python train.py --head_dim=128 --norm_place="pre" --qk_norm=false --tie_embeddings=false --parallel_block=false --init_std_o=0.0145 --init_std_down=0.0 --grad_clip=2.0 --decay_shape="pow" --batch_tokens=131072
MLP neurons of a small language model. Each row is named by its layer, matrix (gate and up: input weights) and neuron, and shows model dimensions 512-575. Each number is 128 + 24 x the weight over its row's rms, rounded and kept within 0 to 255. A neuron's up and down rows have the sign that makes its largest values positive.
After each neuron's rows, "fires in" lists the words (lower case) most often at its 100 highest values on Wikipedia text that the model never trained on.

L3.gate1530 [131  87 127 156  98 140  79 142 135 109 105 168 110 178 182 147 165 130 139 134 129 129 124 154 154 138 136 147  92 143 107 131  92 117 142 109 160 100 144 149 116 165 158 120 134 127  82 146 145 120 142 136 119 110 129 125 136 176 130 130 103 139 121 155]
L3.up1530 [119  90  96 163 144 113 102 137 115 132 117 113 115 148 137 117 118 107 113 134 130 139 128 134 120 132 126 135 135 102 120 120 124  87 138  80 152 132 167  90 116 118 143 131 145 121 127  86 122 161 189 129 103  97 154 133 101 120 142 111 104 133 122 116]
fires in: "the", "heber", "these"

L3.gate839 [111  98  97 147  89 145 166 140 145 135 128 152 163 132 137 111 128 107  74 112 116 162  52 153 101 129 102 146 122 110 107 117  93 116 146 134 114 118 137 129 145 167  66 114 157 125  97 174 165 121 129 115 145 150 119 160 171 125 109 167 149 124 128 109]
L3.up839 [108 149 107 132  91 153 105 156 159 125 123 123 138 113 132  90 104 134 162 102 155 165 127 124  97 139 102 140 122 116  81 182 114 147 170 134 152 133 157 129 102 126 107 119 135 152 151 146 131 152 134  93 145 128 130 141  86 102 102 180 119  98 125 163]
fires in: "years", "months", "short", "year", "seasons"

L3.gate144 [126 133 123  83 133 134 109 143 151 145 119 129  97 115 134  88 138 129 107 106 148 146 118 163 134 103 109 118 146 121 123 146  73  89  97 156 137 148  92 133 101 130 140 178 115 167 115 172  90 137 122  82 108 132 160 107 136 115 145 106 138 137  99 114]
L3.up144 [117 140 158 125 136 146 164 104 166 107  99 109 152 119  73  82 131 115 125  95 149 141  74 160 129 101  98  74 114  95 131 123 162 121 180 171 129 144 107 101 139 123 155 122 128 170 102 138 103 156 112  96 123 146 143 141 150 132 146 106 118 140 141 141]
fires in: "white", "black", "red", "less", "brown", "yellow"

L2.gate313 [131  77 174 116 124 110 106 128  99 129 132 113  91  89  97  61 131 131 126 108 121 172 141 100 119 119 144 131 125 130  84 131 139 110 144 132 168 144 112 132 104 142  95 129 135 109 116 105 123 119 104 161 141 107 129  85 139  97  59 129 116 112 131 141]
L2.up313 [163 117 180  63 150 119 107 145 120 133 106 108 104 104  90  81 121 128 102 121 106 122 132  83 105 112 129 160 129 135 118 190 157 132 121 117 212 138 149 136 151 141 116 147 102 136 159 112 142 114 126 167 145 107 148 140 166  71  80 136 105 136 142 126]
fires in: "women", "love", "male", "sex"

L2.gate496 [111 125 133 102 120 137 119 120 165 145 157 153  85 135 182 144 172 109 125 165 119 159 136 130 120 173 118 115 145 136 101 135 106 129 154 138 169  90 149 114 157 166 134 119  94 121 130 156 130 127 116 133 160 149  95 108 133 107 129 135 117 151 136 138]
L2.up496 [122  96 123 112 108 107  99 108 137 153 194 148  87 185 163  79 181 123 129 188 135 142 117 103 167 144 107 114 133 134 130 164  93 130 128 127 169 140 140  84 147 143 125 141 155 125 126 148 149 109  91 135 156 117 116 114 137  77  87 129 126  86 122 132]
fires in: "military", "civic", "cultural", "civil", "political", "policy"

L2.gate1225 [164 142 136 117 136 114 127 172 118 170 140 144 131 117 142 110 165  80  94 164 112 126 123 150 137 106  97  91 125 145 157  94 153 137 129 136 169 157 134  95 136 137 133 108 175 139  95 115 118 148 111 106 110 108 156 132 138 129 108 130 165 155 144 123]
L2.up1225 [154 138 134 146 117 170  89 115 155 129 137 105 105 147 109 126 147 105 136 138 112 148 125 139 128 108 115 125 158 123 119 100 173  77 105 167 111  94  94  93 115  85 120  92 135 129 118  79 163 173 127 119 161 138 133  84 179 127 116 156 142 145 137 105]
fires in: "white", "black", "south", "gold", "clay", "country"

L6.gate662 [126 182 145 137 114 146 114 113 135 111  30 132 134 135 136 129 120 163 119 111 103 143 133 137 134  98 104 146 109 148 121 157 155 129 125 140 147 142  80 136 157 144 132 120 131 136  84 138  99 135 155 171 150 130 128 134 137 111 115 194 103 133 117 136]
L6.up662 [146  83 140 172 162 154 111 121 109 116 129 145 114 115 151 149 136 120 107 128 124 145 156 141 180 124 120 125 138 133  94 149 151 124  78 111 139 124 140 108 168 143 158 177 160 114 170 102 112 151  92 120  90 147 100 120 111 127 159 157 121  91 147 126]
fires in: "the", "first", "second"

L2.gate1090 [135 143 106 118 129 117 127  98 113 175 125 110 144 110 120 112 104 149 157 169 126 115 100 135 203  96 131 102 141 141 138  99 147 151 108 140 127 108 116  92  86 130 150 101 112 110  82 145 163 128 140 151 114 129 109  94 109 127 155 152 157 120 148  62]
L2.up1090 [145 106 132 126 156 165 125 156 147 110 137 120  86 129 186 115 162 165  52 155 127 109 106 141 116 181 153 122 120 164 128 149 117 109 108 139  86 143 158  91 145 129  96 148 176  86 172 163 118 113 102  89  98 170  96 162 111 160 136  73 111 122 111 134]
fires in: "were", "was", "are", "is"

L5.gate1000 [126 149 147 146 134 111 166 167 152 158 126 142 153 119 112 151 138 119 111 129 141 127  98 112 101 148 130 133 144 108 138 158 103 111 150 155 134 132  95 137 106 157 141 127 129 118  94 118 121 127  89 126  85 119 150 168  99 133 126 170  98 118 162 120]
L5.up1000 [166 200 121 161 113 121 125 159 124 138 177 131 129  88  91 139 158 113 147  92 124 159 112 124 127 135 181 137 136 134 131 122 130 103 166 117 111 146  93 121 108 108 145 142  79 110 116 108 148 172  82 145  81 190  94  89 120 116 114 144 122 141 100 119]
fires in: "in", "of", "across", "from"

L5.gate477 [152  71 128 136 166 129 157  88 116 133 135 147 133 110 135  93  86 113 130 137  90 127 131 133 112 130 129 167 103 133 143 126 120 127 137 103 161 140 156 115 104 119 150 158 136  94 143 145  78 142 135 117 122 119 125 165 149 130 102 114 164 115 147 130]
L5.up477 [128 146 119  94 122 119 119 172 118 121 140  54 134 122 101 130 102 129  80 138 147 158 149 140 130 154 100 112  86 104 101 174 157 130 119 145  81 106  98 160  97 114 120 133 136 121 160 110 143 179 124  84 125  99 111 168 119 146 133  65 151 137  97 172]
fires in: "one", "two", "three", "four", "son", "czarnoziemne"

L2.gate1029 [118 139 133 125 153 110 128 134 151 110 160  94 139 136 127 104 147 135 159  83  90 110 140 121 148  92  89 171 163 114 133 126 128 122 125 159 138  88 116 113 139 133 210 145 124 130 117 134 114 177 129 117 131 123 132 154 149  97 164 131 132 103 155 109]
L2.up1029 [137 156 148 106 146 118  96 149 101 139 124 159 142 171 158 154 128  84 155 146 103 124 121 172 156 163  91 132 103 131 147 134  97 167 133 148 137 101 133  78 142  96 116 199 104 107 115 167 122 151 138 129 149 131 137 117 114 123 134 147 129 168 152 101]
fires in: "josé", "aleksander", "mitsui", "morett", "morgoth", "quintus"

L2.gate433 [138 167  92  89  93 159 103 124 132 139 125  75 128 139 153 156 177 102 133 132 137 120 125 130 134 108 132  81 149 157 142 144 132 114 151 110 130 124 114 105 131 110 174 137  97 136 112 169 100  81 121 158 130 109 126 109 107  95 125 149 125 118 130 125]
L2.up433 [128 156  93 138 111 143  98 135 157 124 146 130 161 156 145 125 182 136 104 103 135 112 127 128 142 102 120  94 167 150 112 110 108 135  66 120  96 145 120 134 157 141 169 119 143 152 148 118 161 105  82  95 154 110 128 180  84 106 156 154  91 126 113 111]
fires in: "river", "valley", "coast", "rivers", "province", "accounts"

L2.gate1186 [144 150 139 164 144 153 129 151 120 132 157 100 123 108  74 185 156 129 114 142 105 111 128 150 139 125 133  81 123  91 129 144 159 126 113 109 121 111 171  88 123 151 119 101 138 111  84 111 151 135 141 118  85 113 127 148  89 114  86 147 119 135 149 116]
L2.up1186 [115 140 141 113 124 154 108 182 111  67 156 134 153  81 115 133  75 106 139 121 159 165 133 129 135 120 128 137 171 118 143 150 128 180 127  99 173 117 154 124 158 136 119 101 107  88  80 129 108  91 148 179 141 138 146 129 126 152 112 126 110 121 105 108]
fires in: "york", "minnesota", "chicago"

L3.gate442 [120 100 100 116 113 115 139 107 121 109  98 132 163 117 143 116 117 127 110  97 130 103 143 118 135 141 136 174 166 119 132 126 127 107 121 120 120 133  95 190 103 101 155 134 107 168 110 128 129  80 118 116 160 109  83  79 136 128 139 146 139 134 121 132]
L3.up442 [126 115 142 172 121 135  71 153 104 116 102 125 123 130  98 140 104 162 155 145 133 148 127 139 149 149 139  89  98 150 130 111 133 140 109 123 110 114 152  86 133 119 128 121  88 149  96 117 132 132 145 123 103  99 122 128 148 127 157 120 196 115 123 108]
fires in: "in", "on", "and"

L2.gate179 [109 121 142 144 104 182 106 139 144 104 137 132 148 140 194 156 148 122 125 122 149 168 135 103 117 151 121 121 132 117 163 127 122 143 126 150 112 145  92 117 133 129 159 131 141 123 135 115 131 103 122 122  72 110 121 111 118 118 121  66 148 139 139 156]
L2.up179 [ 68 114 145 115  97 179 109 134 155 107 150 189 123 137 168 148 125 137 104 123 170 172 130 127 119 117 111 154 121 125 132 120 110 148 139 159 121 143 139 128 159 166 142 142 139 117 128 105 123  98 133 113 121 103 107 136 145 115 161  76 148 134 121 122]
fires in: "video", "single", "singles", "title", "term", "terms"

L3.gate642 [146  79 145  95 111 124 145 109  84 134  74 122 144  95 132 112 124 118 147 105 111 125 162 218 122 204 123 139  71 128 136 106  98 145 144 135 121 100 152 149 138 110 111 108 123 139 149 141 108 146 146 136 142 115 115 133 132 139 140 175 123 142 178 113]
L3.up642 [147 127 130  97 141  98 142 127  81 161  89 138 124 117 135 120 100 122 146  84 132  89 136 160 145 146 181 148 129  97 135 145  96 143 141 139 156  78 144  95  81 171 140 131 101 136 138  99 112 127 116  91 167 124 100  99 178 131 147 136 132 146 151  63]
fires in: "there", "available", "where", "market"

L3.gate203 [121 119 152 115 137 175 116 151 139 130 141 123 113 129 126 108 118 113 142 126 116 122  95  94 120 153 125 113 143 167 128 112  80 127 162 152 153 141 130 137 138 120 108 138 113 151 135  84 102 104 103  97 108 129  94  88 121 123 106 139 159 135 114 111]
L3.up203 [129 126 128 125  89 118 112 126 159 157 122 143 149 151 116 113 126 127  94 114 135 130 108 115  94 143 140 136 116 129  67 132 142 175 113 117 176 158 110 135 108 144  84 136 112 139 152 122 119 115  87 142 121 142 110 148 128 129 108 128 150 117 156 140]
fires in: "however", "season", "and", "years", "year"

L2.gate1461 [151 118 156 112 123  86 124 142 129 155 146 105 169  65 155 108 108  85 134  98 106  81 101  86 121 135 126 135  88 118 140 127 129 136 121 124 149 100 163 150 105 154  84 123 114 104 142 111 138 124  98 115 101 155 111 115  56 142  82 147 114 130  98 139]
L2.up1461 [ 82 106 116 110  90 101 115 138 132 177 134 170 164 131 118 151 121 115 182  92 120 152 126 126 137  93 112 150 107 128  93 126 152 120 169 106 196 132 157 157 150 128 117 119  58 110  99 119 129 120 134 126  49 149 115 108 104 128  69 132  72 156 121 152]
fires in: "of", "when", "friend", "brother", "sister"

L6.gate1087 [128  92 218  94 101 155 159 128 113 156  94 118 134 142 132 125 132 132 140 113 117 108 128 135 122 133  96 103 117 143 133 121 144 139 107 161 139 166 140 143 109 136 151 143 100  77  87 132 140 111 119 148 129 129 124 130 119 149 108 154 177 142 132 148]
L6.up1087 [180 102 104 137 133 136 101 168 163 166 145 125  94 125 115 130 117 126 105  80 104 124 130 172 137 147 166 125 138 130 140 124 102  98 132 125 163 136 141 116 105 101 150 128 155 161 111 132 108 108 165 129 139 115 110  96 145 136 114 131  77 100 134 123]
fires in: "that", "where", "and"

L3.gate1068 [ 97 121 168 144 116 144 125 182 112 133 108 136 136 111 124 120 133 116 117 109 147 128 133 125 159 140  98 129 114 132 123 130 106  68 155 124 133 106 120 154 127 149 113 119 154 161 131 171 146 109 109 132 132 114 144 127 164  71 130 103 149 159 133 157]
L3.up1068 [119 135 179 134 127 148 113 173 159 146  93 136 117 102 100  70 149  86 161 111 136  94 177 113 169 156 154 141 119 143 117 145 134  92 139 108 150 119 152  35 116 167 127 114 130 145 112 142 119 147 148  99  90 102 138 129 160  92 190 149 144 122 162 127]
fires in: "women", "woman", "early"

L2.gate828 [126 127 131 138 130 149  88 127 171 156 137 123 155 103  88 148 118 159 157  87  91 130 159 118 134 109 163 126 114 133 103 116  56 147 102  84 182 101 137  93 128 112 145 157 145 106 115 141 158 154 114 184  69 128 118 112 112 132 145 125 136 133 134 164]
L2.up828 [128 148 136 167  81 109 121 102 148 129 155 170 131 164 119 117 144 108 160  73  90 101 152 102  88 121 125 141 143 166  90 122 138 169  90 126 108 145 131 123 101 131 140 127 141 134 148 133 118 172 141 165 109 169  92 117 122  70  99 132 103 100 113 176]
fires in: "of", "world", "foreign"